config.toml
norm_place = "pre"
learning_rate = 0.0161
lr_head = 0.00834
train_tokens = 785400000
MLP neurons of a small language model. Each row is named by its layer, matrix (gate and up: input weights) and neuron, and shows model dimensions 64-191. Each number is 500 + 25 x the weight over its row's rms, rounded and kept within 0 to 999. Numbers have three digits each. A neuron's up and down rows have the sign that makes its largest values positive.
After each neuron's rows, "fires in" lists the words (lower case) most often at its 100 highest values on Wikipedia text that the model never trained on. A number after a token or word is its count.

L7.gate324:482507515528468502520490526486513487503503485481540505454494469515502521502495451467491488486481511540526506508472496518486509455497462498488511513497457556481515452550527530496501507504520517521467498443490484511492516462501561530491492493508495525524502487511490500514525524481482510514484522471486482486525508497514508547470455551506465508502498517516467497522512527545475525478476
L7.up324:512487542494496523525519438498493465512514486462505517522486475513501553506497529537536550502520524533521507519514508493507478504505494537471534520462465533479458470501507520481520512478481477529503470522477485492514447489462466510497497486489498492512515483531513518442481517461512548467522520533479507515486515504524495486491516483530492482497516531529469467553475504475468497511505
fires in: "of" 39, "at" 31, "under" 10, "in" 6, "on" 5

L5.gate319:520531534496494534509500503503483501537440481475485528530488519532518494510511492507590490523526514478502473499417490495491483520461535480488510542511500481495472497506470503508521517490480529507463519518501524463520498507476515491515508502492457502493532513482470493491475550520487523470512507487502506506495492526517490512557526524441458496483519554547511477470483521519495514502448
L5.up319:487532506467470483515461532501486518513493521518491476513488500516509510488482544479496524478471489528487537474504492512473471507480500475480461535507513534503559527529512520504504502492499491557437497500573487496503492509469508453509522506535460483523486489519488525529457548496482505480507512476474505477522554539536504478507478436530485506455526527497519496495486451530536495494481
fires in: "of" 55, "from" 13, "in" 7, "for" 7, "on" 4

L4.gate959:515528527493506479520528501533521494506476497476480520469506520527496469616467525501487478499512494489473449511513475485469499510509467519467474521493539519470506504552540514545495462516538545500533534492512514534483501533520513485508490510479506482510482436507513527488477466508540486529532503509495484485491507495471544498522533523546488500510465481538524476531493481463493486487494
L4.up959:477485542525490500534519468523537484491514526527496526507477499521440494531483497469529496511495448509546498482511512484495479456556454484528486499487514483471510523471497445471492518526521537507504512503522517510502528517532516501478486506499506515549463528484491459472536520551514468483495466538477498502539477497534506493535480538503502486474536544463494526485479469458524473475504
fires in: "in" 35, "of" 28, "finals" 5, "stampeders" 4, "doubles" 4

L10.gate765:472448516470456512510502490513504497519509516527504512514509510506501476495455485512510483497519536516500524504454476465484543535491517529515534530500529477504533487535526499497456516469530490477474514482512470502503430459455477489471527512461436477483519527549501477503479504499509516492500510472574578516512462536528520528494529536512492475510469515513438538503506493463500450487511
L10.up765:492474495505461486499539453472498522480523493476503496501519471535471513451516460490491487523504549545469472461487506474466502490489504533517500506525477498492494533512521519455505501503498527486502497461560456477522513476527506541490511495477508539520507464524523462515519466475491505471511493536521555484560532547469488545477517509487464511523470529470519550450531479472452502551479
fires in: "as" 52, "a" 13, "the" 13, "or" 12, "and" 9

L10.gate147:498494484503528542467513470514486487463489460473506459495497462530511489482491507560483476482500486512489511485488494494532469541495490511522482495517531454539463510504488533464494502486492527514497500497483528510487500495490533503492506448489516476523463519486479515466521473481491510541499534499525509525509522486520463508515504484501464478529513479538489475486512474482478478473481
L10.up147:526484495522548532511489505489457516493500488482556531470487478501513510496535542514545491482488509537524459506501523526481505498508489460535501482512492500508460478502470514459519493520499528526502536514507514457512487548491512528468445507482492506480528495487508480506518531503530460459533533507460506504510483521446521523532511510512488468538508484491527477458488466519472529499485
fires in: "as" 62, "too" 8, "a" 8, "so" 5

L2.gate841:471489485550471475515485480499501532505529455500500508472530485544412481491476516518501500484491510498454502492449490522473456518503530470473481455486553535523516520488542507528477518493499517487508529494487488538503470447501544504500495530522526476492483499537474514467471501498469507510471487496466524482468517484471508495482496503493500500458499489501506539462488475474512490490466
L2.up841:508534478530454482509479520489434491503511499520522492510493498438507464551511550480480491458494543539535539510486544494512491448492496438507526491512499483476497499546480487533503520518480501527484506480506509497463513547496520507511458545488511515518505493511511463487472505490480489516481543531530506503524513491484506451500584511482524502469496474504490498497517523516467492503483
fires in: "of" 41, "south" 14, "for" 5, "festival" 5, "constitutional" 4, "drama" 4

L7.gate76:454496484503522464503530541484483480506481463504492480490533512502570507456545498483497486547497463491463509466491479475477505505518505504530559475459511509465478522547497480514479550479463464482522485488577491465516514529472498470456473499479514506530496536512512494506448502515491509514509503527458505501434458467495518511534501510493525529499473481491511466511473461479457541495464
L7.up76:526486483493497435469492499463485461498487527499518533513461545529522483453553544509503488455522484528450528539529484500493456509456512514501458496504488479508510529568500515470472449445493521482544483496497527488507480527471497514482518504506471472524532455501524512495474500484528490471507506519496477484519487483517470514522468487485480494485526498514492434475495524504454533479500
fires in: "to" 29, "was" 18, "is" 10, "were" 7, "been" 5, "are" 4

L7.gate995:452484478527498489483503495517452468505484503528504482515515505487497483499449480501500488531499473475513503474478498521497541510525516507510483494497515484495518491514494483501472492495520506483473520479485501487530492480525508503463560512547467496483519475459533504546502483532478491544517539521519492469518527525532453510496535501483495544504482505547527566474500495521512538484497
L7.up995:514507450495512472523485512518519473467466516493524520504538505477500482479492542483458521500493450474533505510455502522491476545522527471533497485477528453492470514492485483540473493506477498479509507514511483525557485485556488490519491460484489532484522497517513483477450505523551469504505492462507521460482528504489451508511497469497460561516533476558518492487514491507493552482512
fires in: "i" 19, "to" 18, "we" 10, "ve" 7

L6.gate356:506503470521501494497520541525508444505513519490507491497528503461521455509496498489564516545544516534488510463513546531491496524553481467544464499509491494513477489517480494508508516495518468530514539491482506500496458481519544477522514451517470475488530512488547521500470510515540541498538497528525473546459517485549469513497452507489510503445522503464512507499474458531515527497514
L6.up356:506499496475475509480499504500488481553512478540476482484529525458497506535505477516503477549555504497475492513499503553497476523493504483491483498508519474500503499517481546560506519524430507501530505492475504508514490488518539478530505493497459519561486458480489514499492496515543525501494482514527484451480493483503494476483446447460530468441559506474513461478479503517512506491469
fires in: "is" 43, "was" 30, "could" 4

L5.gate368:450494476487494536517522474488509463465460434468482485439520552519487480546489471488482468485516427488477496445497525470534484502515464534517524472499509483496498498513553527477546504535482552528512535535488478500510507523503472516532493519528509468506473478521483509482497492487488485446511503518504503440492518498495534484521481539515555490490497541512500487490496488507517554501506
L5.up368:487467515463474521527523464524519473548445516491483496481546486505499519522475491482485467519478462523501546490535527523525490506489503449470488496521512501495497498533454487497490545531490467521481477532472490509518471576497508514543509530487489502477467457457503504489421491496522505487523459551466521501485447504495487534523509541511511503512505543511487557484458491500506492547492
fires in: "in" 27, "s" 11, "to" 7, "from" 6

L7.gate148:522526503489480463507514477534500527470538546502569460523495514525481478488457504546488518446462504467547496524495520503496516495474459508482501500525490496490516482474513502499480465532538500506488501499506523531515517522490473485486483477498543522507497497494487484468499528494504537508508471546498551532467498468479503507543463476515488535475495509514516498567483472467492518514508
L7.up148:485493539495530499529475552476498453480471461474521509508485507480471492517522527516530497481471512532500456480493527530511485500495510477452540486466497511475486513514539495453490485535541464506491522491527512494527515527528548471511488509515521502454503518479504519531514491472507467456484495495505537510515485488489509491519500505529513510506472477528447512537484506569470495476506
fires in: "the" 86

L7.gate502:494484490516484522506508479521493475533533442497537500512496484495521482433539534489507476515472500533491513533465466488500492517516470529457526510550482519548507498489475500474511510519516480486498539506518471483503493461457539550528448487515471541510508494509515476463510505516541491491491528511521507504505489479462456521494494496534547494529514548481471516457484480512502506478493
L7.up502:482496482532517496499535516539473478471509490503526551540504544539467500519500497518520513524474535547516474491492494517522506455519490540501539501500486530503506485495456532510511474508429509497485468491521475480554481495515508545505518477485513516508485514483505498481466487515487484427500468523459508485548508521502519478536513495518535493503532570480522467507475505447496491471468
fires in: "as" 89, "than" 6

L7.gate1011:512522485521529504478534482541503495505531487499488509505530454487532461510510530526513512518451488554528493522502465516476475522511483481466478552472495518492468512538535507524494497516521564494514493513506543507569490530476500496477468549502473530526482510547514519469491489547513525495515537469453482492504492512550519515491493481490485543455467467544519481550487455527495509508530
L7.up1011:529462550488470481481529509498480526529490452463491545510509452504508520512510527532487505529506478471506553491471488500513485452546479470546519512465509504506475491462464525525500517487490474452529486531519492516554512496518504536510533455500469534528517464496517531495509486481482532541530507469536515472507501470492469519452483533522510488489525503471458476524524450482512513531513
fires in: "became" 16, "as" 16, "of" 14, "formed" 7, "form" 7, "with" 6

L10.gate647:531463512477519485517528457470474527520495543482476502502473487531534462453521499499525472487498544484475491501520425541521503524510509460502465449516517493516501497485488487505485544468494538521477517489484510504513505466478515452544580494505458478495512516467504477497486536446499506531517534523514473503505511523489482475529512477498493524486493524526492513481533520525512544536538
L10.up647:523497491487546527524487490456470452496538480512511505543474508535496478506492549455524468482463483486466533491491489484466510545501521499524536496509513493535468475511491481468478515470521506486488505510522538493506457470509496482492536501539512556448529516459489505469478503487504512506503494527463487451550518537492481478570528516483516524526523503502506540533525499496470512551486
fires in: "it" 18, "i" 15, "ve" 7, "brought" 7, "we" 7, "s" 6

L2.gate965:445501551523456510480515514450520539529482498529483446531484499527511543500511541504506444502531505503501504493481512562489510496529486471521506524493477539490499466483530475501476494482517481489483506511447520537480480533510483514510464504486512440496489494484464509516480515494470543546450509534518495511495530504487494513485465503526503452483482494507514527507513482505522500530486
L2.up965:495472540528499501501511458513496498490522525497497450495494490542519486506483518502485482512547516515536505452494504498499525521497490477505509496495524526512523488534452504518527522470501517478499542466473528460528498504489499461485496490518485450459520505518488532466545535518470527461498491508503505487512513504514525522513485497522516461491523434500495491539458492509537469469493
fires in: "of" 38, "two" 24, "three" 11, "several" 11, "various" 4

L3.gate947:480495511518502485485485499516498563481520486489500496498526447478449531484446476547475480509474534493467517523490507494451513528471534465500525458525511529542469516510527504508494483509527531503441517511507470535499525519523492533535530482487481508485462482565460498494502508463468513501547515483520490518526456491507474539479498496546490519541534564456494467494499470505494548481493
L3.up947:503446507494460508435495491506499474515493536498505504497532514496525475471476456508479526476474495500483563515519492467498560510478521471489523491481520545502495498480517469485467487450516483449476485490500505494549499483437485501505494503514490486503488502525526489552482490508483465500510556486481479491545507499488521443499506506489541514511517523528517537525541488481513531527481
fires in: "to" 25, "of" 22, "american" 7, "for" 7, "royal" 7, "taught" 4

L6.gate951:462481503514531508487471498519483488509526480482503490500489530510483482521530496500525453479484501509517457507506502504476497483470468500476495535501449477453493506494542535486567509496556506463505501545533502482517470506520523482511447473519515489488520488544494489455496497477487506511515504480460527536495506535449535487514537517446489494490460459501507483547476498513473505485494
L6.up951:482429520498506494521441467498483499514510504497513512483493490548509517489486519468502522536488498553541491508519475460490492518518492513512529453505463523480497474524497540505499479495520481504518526534514512464487521504508506497510488495505508492474500546542515485477523484495494511501468486481469460488473499483483503486501515524491521533468473492471491510542519515513479503498517
fires in: "the" 67, "bronze" 5, "his" 5, "in" 4

L2.gate434:496496474537525496512486493495548526514464522508546507487478490484519488518518489496495453511452503482531481499483482504499477485519464495545513544504460547502508505505536540475536529457496478501538495516500493498496515481487519502472539509488461492492540474541442476503513500493513526539515483491502452511496505517519475546463477493479498470511489470515509544463498505515511494502537
L2.up434:479498482536515516538506504519556510492514532476478499480514480502522499522486505458519481530532496520530492480487475553520496479509432528495497507463505485528496492506524489529528540509515496478520459527499536531529491439527498451473518537522476488454458492512508497472494492490522472499507509487545501494491534542506465503485519538488514449549510478479519516507466558444482492536493
fires in: "of" 87, "among" 12

L10.gate489:458542545480507481479481466514480503494525476508504536495495482512487510507474515540516506472514492552508478486516503493533490459506546488504486530483523497469544482525505560496501468485480487474500490473484485482472476508492493506546473508539465504482502472514508517539454486502523478523518498479475492520483534437533529445520488549484501475470520493499578526466466488552494499484486
L10.up489:511477511498516478514521481554487477530498504508513514459459451501520521496499480515497465519527537505455513508477488513474482471488516478510475593526518480473501488537500561533479490467489536484526481514531485494517471469466511533503524503526476481533524450497526505517519498533512484498518486529526501515493517528480498511514512524500473514507469520546503507466476463481538469519518
fires in: "and" 42, "s" 19, "in" 7, "his" 6

L5.gate751:460537517495462514499509452460474500482480518503509482505490488481471474483485513494567499481532527491503479473482505523476471483511475557513523504474521500502497510501506530497495510521488497545540489506502447523531448538528506515494500502501486492520480496496536478478491482539536537456473556534458510499493506527492486478501525492507477528499450542480463492511509489499503507464505
L5.up751:537472506502493495460504496499505469539492504492502507437522517501492546495487500479519511455545470510540507505477493565489480510501515505513512550490484519493475498553501516482500513503501480488504550517470459508485503515511502507466542481543496479438513499491521494503504501515512511503485487451475479529482484518459506468502506500515478499523511525508528517511477510500511482474468
fires in: "with" 21, "from" 16, "like" 11, "on" 8, "in" 6

L4.gate947:522496497539542528494505495475447481511495486501487501504514467494436485508521542496508513469468547459534518498549476535460486491488521504512486487501503506474491491483516466533523486512512522498528487458448518479511469482472514508521505580502526474454508506487480501463511525540475551509502427522541499513490536526507509473483514479498552489518497489506497510447527472534463518506482
L4.up947:523516511487474558494489546521504480497528514493515505487534507533493472533530482477504510478507521490508509451479551518486509536482488499483494533513556474479497507493479490513538496471542497458469458474489483487524504486514533479519464538491506512504479462551502508494487475478529516504517501493521465447517535442501492453500514504532503498519499493530488515507488490525479511480513
fires in: "south" 29, "north" 20, "great" 13, "west" 11, "new" 8, "of" 7

L2.gate785:469499535496526491499532500501510483460488508462489500463486478498561505465492458489528530490522492466538487528548484506486515474504476522497513468451495490533502513484504496491522492530470510471470497500474479533514483470483466458487511507508474501527490474511480515480509516510519474479537448475467516518514500474477521546457508519545506468529503559511468509494499531505489526494487
L2.up785:542497451510503509481505517556489462503510528518513503499525496504499508527495447492534466549509498461510468507540533494483523440525502534489529512478501580454497464509465513480490505517484472453480486530469513538467486491514517541523500478457494490499516456473488507531540516508492511503516539486513460478529510505453454501513467485475512511526446485528517491517451504521479485487531
fires in: "a" 73, "an" 27

L5.gate375:453498495514509519444456493460476489457512506470480496509484476514509486504482492536506481529456509501505528494455501482509515529459492504479498476514498496510454490530461499488502533507495485446491484515547467513545498500477550498475559497495493507524504538462470498491469476497533502477504481469540514563550541514435489510464491488495534488488488572498528495455503506487496476504489
L5.up375:524478512522478562454499504505472504495513542507485505501477495486466485479475497463468543467501526526504496491450490509511560472467473510542496491528490500511498531536485478464486490467482463513470535495510451476502492535501496447509519511522523482515516517469501504512432497518474471475486496547463432483513495497475455438506514502449515525488480528502531494508503522495502500549494
fires in: "of" 41, "for" 11, "asian" 10, "new" 8, "human" 4

L7.gate252:500489482461504485499492490502482537528460516505466501549458547507477501480560483505507489466481499541492518523484512495448488496522522528457481537534483499458486476521536515540501524516525523502488507500469484523467482525421505525507514537473500467486476493535495516498473516482469512476506499567477522462495500534471511475529471500533523488496518546481483494476469495478470457463443
L7.up252:501487471542484480508500477533496510488482475473477515509489477495504524513521525508488492492519495521486504465499530478533508491505512540500451512477501522469472539487512528467487515512461473522477493471513523499549532502491511532473497478539470465517492466543523547515496541485489502491496469511502512504507502493525481467480501446500471503514502547507508492528482498496493525550492
fires in: "the" 97

L7.gate388:498504497475521472452509480431488458537485480503515473515535511532526494486490526521495532467510487486493513533530514486512488483487492518509514560457512515531449530524532494492500470498466468482534478497505536517450504516425530504488458474508467538508504459521492531491499478448499516495535504502508501487503510519475471496499469484519494460513491528520497518531475454469488504522483
L7.up388:515467466503528458468532530474461490515508488477491493495528523492531536513517552493520504467504486527473502507511512502469514487509484446461500512538509503503494494484488488505515508447499503508502446511552502491470515515511530490514512479508464453462538514522513536524458491488577462499519510539447507477509514516502477504519460509521481492454515486516489492503492480504511479530523
fires in: "been" 27, "was" 17, "during" 11, "spent" 10, "were" 7, "delhi" 5

L6.gate964:458510526512503516558502481474518452540529495493505462484452484498480486493497504489525502558512486531477509481516509494507473497495532479468523501501493514479517472537497466472480495514465455502444483519459516515521494478451545493502499481527447459500490504547513466506482474486495516486508519501529524515488507513517521547522484495481508541541476506474456520491482465463504533473508
L6.up964:535473521500493479531515469522523472512518480522475498539541499511494496490537465480491513542505531530488498525484481534503510481524493511526562506489492511491534498490527484514485503545421503517485503537528506441519476511481508482520500503493499507453526474481480500506524472503490505478478514485499518522474482495547537564504505538509497536543454517471504445528529494515508510498528
fires in: "to" 18, "than" 14, "as" 12, "since" 10, "because" 5, "while" 5

L7.gate372:528489522440516552473482496491491489495476481516486544512496497550514504504477511471569441533518505463517499502475545518534508525494470494521509549532501500524483513525513561540477522480527528453470465496542499493468519544459532465515493519491462498508533545511541498486487479463476523496486489483466545508463491506519514528542489490495491482514498525516527519506466508536541535524492
L7.up372:464537467454523540430548500503505506491505526497469486513475472498529485485541484504491470503471476507467502495518487532570532509504509494500496523507464516499505530492537517510537440519497529519475480511477541470495492482519488494502497509498488515489452547560442502522508513501517543504466463505509486491473502485544490508464508517498484450515524463529505502507496470490515540485499
fires in: "of" 57, "in" 11, "to" 5, "the" 5

L4.gate451:488502522541490465484549493500507451501527465511479490504476495526500449507495485491537485442505511503456531526473529468455548486497436476501499513551505501552514500531490498499498482537481490496507493461503493485497465503483470506479511489508504475505494514529470469479453463541530453539511501532490487466504548507482530470498503454508485511497507482515497490510514529439505530472484
L4.up451:516473530494534460510497499516499482480550453505469496500498506520495455476504544529519501515489512510485523536481539464468505527492448514528460514513506499553533468500524490505551499513518502532514498496495512490528509512466504535463559498494488519511502511512446480496481497529528481521507517527497545481487481492471475513511513469501514535495467479529495545521471471463503530496526
fires in: "was" 42, "been" 9, "were" 8, "quickly" 5, "candidates" 5, "guitar" 4

L5.gate20:476479543524465506460461491542508489539493465552469512465504505488477461493473491518487507481482524511499492547528505532436553519468438499490450490521465506461530522505517523517483506487482474537531474471534503538473482514504507475520489504513516504471488488500477515473506544552499530504535529560445546475489550481468502468511520514499517505464493481555500551486490490454489553495499
L5.up20:524493519504504506484469487474522491506506469486501511463511519533499472527503499523465545491477533476466472499455466490491450509516459502508455529489485483495535505512509489497445514510479484549516488464533525468470481528492522506548520502486489502465476468518475515500469486514504509460578477549532531513473521478493499530507450472510497487504483485495454529534530511492477495574476
fires in: "was" 49, "been" 17, "began" 5, "were" 4

L7.gate706:486519519504469482477539508504488487507483487491542466541525492530451471436518458520474496552514477498480496517511532514547471488510490491492498522464494493477496489533452485505457438476525477515453543505531471552476476502514534492487472462504472511468495528529504426507485505520508467533502500515480552450520501490481483508480481518442487485456488486527518493490489520492465495497509
L7.up706:507496518509487486516488541484491498503528472485506523534528548500461511493448502533490501497494508475503469501495519501442507494514526538472491504524482470486503480498484483489485504479536489506496548498511496480476515557538503505499489506490497505499542481513510503485507488523509486518498473499559532507516513495512486510455500557508514511512478471507472538529472559522502513544489
fires in: "of" 64, "yes" 6, "to" 5

L6.gate789:470503488504470489537544482499488497475475487474481440493517496519508522474489502523502481500572506516461535492472487501520489500521528538484504523507505507454528487503521461510483466555512515487461549454449449495499531488505498484479463472463493519490484505505476490517478485473463508477488494512483506525482479550559521540516511499533438513522515495455534493482471512512495506462547
L6.up789:486511520480469497535528507495542483540492479474436505480501529512510442495502515524571526532509526510494521498473511512500485518507532519457522495494482490513505521493541472523500501514520494431494495488469531485517486521469486507465469518488492484469455510457520476514500489475508484480507495478507482484507503513539488495479511446446519500512444500465503521489528506508532497502474
fires in: "of" 55, "by" 9, "for" 8, "in" 7, "to" 7, "among" 4

L3.gate146:505477491445466496500547500484506461514438442501481499528518507483519524561485475457513499514493480495497468461507491512499490478478520498520501509469501515516477461492504479479481502535496519503494549498493540460491510506431513467478505522524488520500480495498503500471457480465538536556524507495533518488516512490546495464503505512497489515520511533528498456520525520483507481505500
L3.up146:474492511481469471519480535512467487506511521479556502498523476510503498508485473537475530486486465465520524489489441492482454509498461507487510543462482486526472506491504514493449511508501501506483526507483494517466504495505443522490502472504449514513472500444495550472459470506489488523558532464524500505494507430556511543527514515510488526506503493499507549512514471492505521518545
fires in: "there" 46, "trolicaphyllium" 5, "electric" 4, "electron" 4

L3.gate529:493510492486557506538527496553520516518521485469479508468462526463518512457515480510521506519491512546517474509473488500500527519588472462469495503516499514488483529497483472485468506521474475508462520477515514537492530529479498486505470525522485524509519500515529493487507508509531527533497509451502510495487483529527505492514536482485499519484514476501543504522533562526490527462505
L3.up529:509507553492494528514533491490537498477526515559545510472494493497515465531493523493496528487515506519527477476504471528532498489510497523483537519523491497485517533466516527495505479542505439535496525496497481458511465512492477558470538524502499539505479491479485518541464501500510525513510494492523475501550534475482496517491515514555486515478500480501489506483453510492527497514527
fires in: "with" 44, "as" 34, "while" 5, "mexican" 4

L10.gate152:509486527470533514509516457527471483488492492518483537469506477497465508486531509483542467502494514513482514527510531484551498497544487508514471515455521480505531476484474561514490495510492548516514464520520484469492473546479545503549492476555430493449504521514495488501491513493500533517497481508459510503502495514519502485503482502474453532508487503531511512495467508530526532491496
L10.up152:508491533497504510460528486491494509497466460476456496521468487581485500532495532479513481504519501534471530530475551530510472453490492511512516547478485515466500476509465544490531498534515491505534501527556446439488487528478487456508499481505502511488496509490493495504494513497481444458461481457486472508493530443477508466505507510498491489514522496505523496496468499515513478503514
fires in: "of" 29, "in" 25, "for" 9, "to" 5, "on" 4, "and" 4

L7.gate321:490506500486441474490515486446493484515500470519474488469499446474508492495537518553509512487515481521537476515470498466499529523524467486472475454462498517525486520459530551503513516489470505466519515512531472485448495551532503488489515503531497514504495495510493492465516500459528517491534474488483501516527459503470538511475481481478499476487520522543513494501500499494451488535504
L7.up321:461511537506484510528523477470466492530501562484508485482492473542478450486460577502511535497453494483487453518462472497511462514506488510471491541515511527510471539514554462512512540466465479473469515501524489480502504512498534453476504481508476501502476506509469516509496489473507520493511507550499490480497483484520472525478487485480517491499473471562509514496483479487514497512522
fires in: "for" 48, "of" 42

L5.gate465:497460473528490478511535485521516521513472472480480473470489506527485501550498485502535473543480494477468494506504499509506466467552554521489504485486520500527487520485507481502509498507487470469514517535507461512544462524478475465466538506517548464511500474529467493507522502499491507518524486485503515493512476501500517508531480493504477459516502503500549524535505477535469513532508
L5.up465:470520481483499500508482507511491525514531521532520554546517500505517527468463537497481506488501522478477448458511520516483477502518443480530500513517578515509508483509463466464497505511499505470505498463476503522478469481501544467499495488519474483509530540547456492478534469523501524487479484499511475527508515552506487496493501494474512542506493527490519479433505550442486498495492
fires in: "of" 75, "amongst" 6, "puerto" 5

L2.gate462:469518497499529468489520479460486502503502498482470534508472520501485513481483498477546495497463529500511525497470529468466527513550477509523514492464500516542510491524537493499475493488467483502543532486503522535508471427534453469499535500527451426487516490495503512486540482497512526513451471488532524540476487496519523507501463505517501429525483489537509478501516537495521473449503
L2.up462:466523495485478489504471528457492535535485508493477512487517524537510503477496486462503526512523540512486498498533494506518488487528477527506459491510511572471517507496480519473498529496473489498439503549474501461482488501508446475489492511509484487526478527482490482507491501547520497486425482500505552483446493532530513510480480492507442430525522518525515501516486547474491502479531
fires in: "of" 73

L7.gate923:510505509501520524519525517506497513477553473456463547509489498479466475450473512488535497493451515512459481530530486492505501496507470451512494491483487485505468527524520499489510486506521532506487499540542487511540493504506495516482492463534458433492491476436534494463509504450458516526501513493471519517503453494520493519481522503478491498510468488522514513486508502498505556470509
L7.up923:511498455515534489483484466495508506480498501514492531513533505520466484471512501497500469487493506534477499478494485483515504483513486506556493495502518500467481511534491476465484552530474538504499547498509484483479485489488512482484517504522466487560470452461501493493465495494477510464504478516505483452523508506517478515498457478470490544462523515497523513458495494480500503509521
fires in: "the" 23, "in" 20, "from" 16, "to" 15, "of" 8, "by" 5

L6.gate1009:520517470516499437482558506485523492503524522506513488517485450497492502511452481483470499487449517457499499445525517518453506492539495485497449510473512544485454513508537506525514501505503495484462484481477533489486485444480523485486469509518514475517463487440499461549473521477544500490495469513489548500504521517468482481477422533501502548496511538496510533533501464521513524501517
L6.up1009:482502502503498500458506515503507457490538499482502486503492526512489518529465516499521516534513495520465525475524536514503499468519542514467504467470530495475531450531493486481511556492513496488482497492510507522522505472452500508508511468496497467522484462520512545500501515493535525475517517545480478495486498492507483488551489519470503511519486504463531510475494473512517522510517
fires in: "a" 41, "an" 5, "density" 5, "it" 5, "the" 4

L5.gate945:475522460502476553519536482506514497531483521520508506544561501489515519488522475521555521467481495482462521477514531528495536488504538510551471489457547520470521481494531477489516486511490513516433524481527497488500481528534510522508540522461500478467491481530452512491476514480501528523520496562507463465469532496567496498560479466488484456501501499488500504499488468500536531489484
L5.up945:485474469530511524535516478490497486523457475533511464488510518539550519488458471460509557496509506488514501472492527495528508511493518493515471516498530490476553514507512467516521509502531518515498545501457471476506516531506527498521527482512530505475463471492474503534489494501482482481522446528491512494508487508509508494520482448512515476527539473436504469539536467508519486420484
fires in: "were" 32, "is" 22, "are" 21, "was" 13, "clade" 4

L3.gate312:521474496505418506548533470490497477488482499501526478456521519530451508488495489450546482501464507481471465495475530502477518492517539535477510495483547509517503532491487524540506502470474525495459537468525525516513500523510525499536506550566501532506504486477448524505492503496451470535476509503512533502501477498480504501485534513523516485504490554492514518476490469501526517523454
L3.up312:501511496480483471492448528477497502453522507493524539480511481505479487469524510441533458510499516489475506474518503500523524495517507519474532480495531498526504525537489524474517501489481518511512503454493474497491498501515480467503530514478505486485544521513531501489503532499519549458512516497499502509510518522491479510506497524496476512500475539547518478504464480477499485498477
fires in: "to" 50, "of" 24, "outside" 5, "through" 4

L6.gate953:507526459494507456528489489463482548519526515509505484500469502518528503451485515445531505490481479454505503451511513477497446507524496524496475534537495476469460524517503499518485495494531473504458488476523466463464481533456510495510557478505504530469511513511479476505463508499468495516477524464521499489558534490494482502503497476483467493491490503498500505488553518483530490493492
L6.up953:441524512484470479466456523471492506534480453505503522468488514521496475486511494505545489539507505515505519478524535493502482485466544556478522536486496521527539490518484517513531484505509561470440450529506548486502536496439481482477504494477471522507475507504532501510507492482491512469494497473512484505512544509514528467514497541533490509536468523516504486526528512510516500485532
fires in: "to" 30, "of" 29, "at" 8, "in" 5

L6.gate326:466521516532477539500537450449489506517464463445475465502488484503478475465519498505507494503518506468474501454487502494476508492497535515505498541536474511509504512539554497505523484477517542520476501492528486482475468526461498528511517482478515497493508496471489503474524496531493542492496474486470508518503478481486498524479476475469501473506473499503543535503532493531496539503522
L6.up326:499560499510490520464487484460477492535548550493493467493489517491539451533474478517479524436484463490471514523470497510472502511517485526508474521523471526495489513504521487494502484521448483492531478522494494491512475511446505455498536504481484472518480458510536524472501543480485479515507505457509554500535521540505496560454537463499491490538480505505463538464527518520497494494514
fires in: "during" 25, "after" 10, "for" 6, "behind" 5, "support" 5, "of" 4

L7.gate187:499497500452515510466494484470532500482514538442539508508493471485524457501553496508545504529515526492531506479518501507522511468487501509502488496485504510458527522503538505493487517472508455456512509506527483491527486510482481490521546476524505513545479442528453537472497517478480526499503493526516474506512476475493463506437501507473500497505501463526498465536488545496507470469542
L7.up187:519509449494482472510517479506515509465531502511434499470461538500495471501529438515473493539498508494540513539496519512482516535479504515539550502499535520505497508517509503462553529500491500535492498519491495534466486479470471498531502550486514469522501477483508471540474507504532474520504496541496505517502500444465469527529456474512510488503517527481524511509545510495474494497443
fires in: "at" 26, "an" 25, "a" 24, "in" 4

L7.gate840:485479462534530479484524488494526477525541484509531487495547491511562481478500508510497497464448499483513499518471519497510472541452496488526483505507525475511475501515500518458489468543502517488471510526513497498525505498478536500422496556503510476503505507451493482508497500502481501494477524521506515495544502520444485507496496456516508506511545508483522505528523481469508523481489
L7.up840:480498485482500538455490511484466534528516441526501425464494448512501502484463490502529517521492520504491511478481522450498453522509463476515470518488515500499521485529534511477507516504508536494503506501532495467535487533444551514486517489465464517515492481507496461519509477500494541503497513502497461511536510496473500471534489439526500524524501488498483506487495515508523520491492
fires in: "was" 18, "is" 14, "as" 12, "most" 9, "s" 6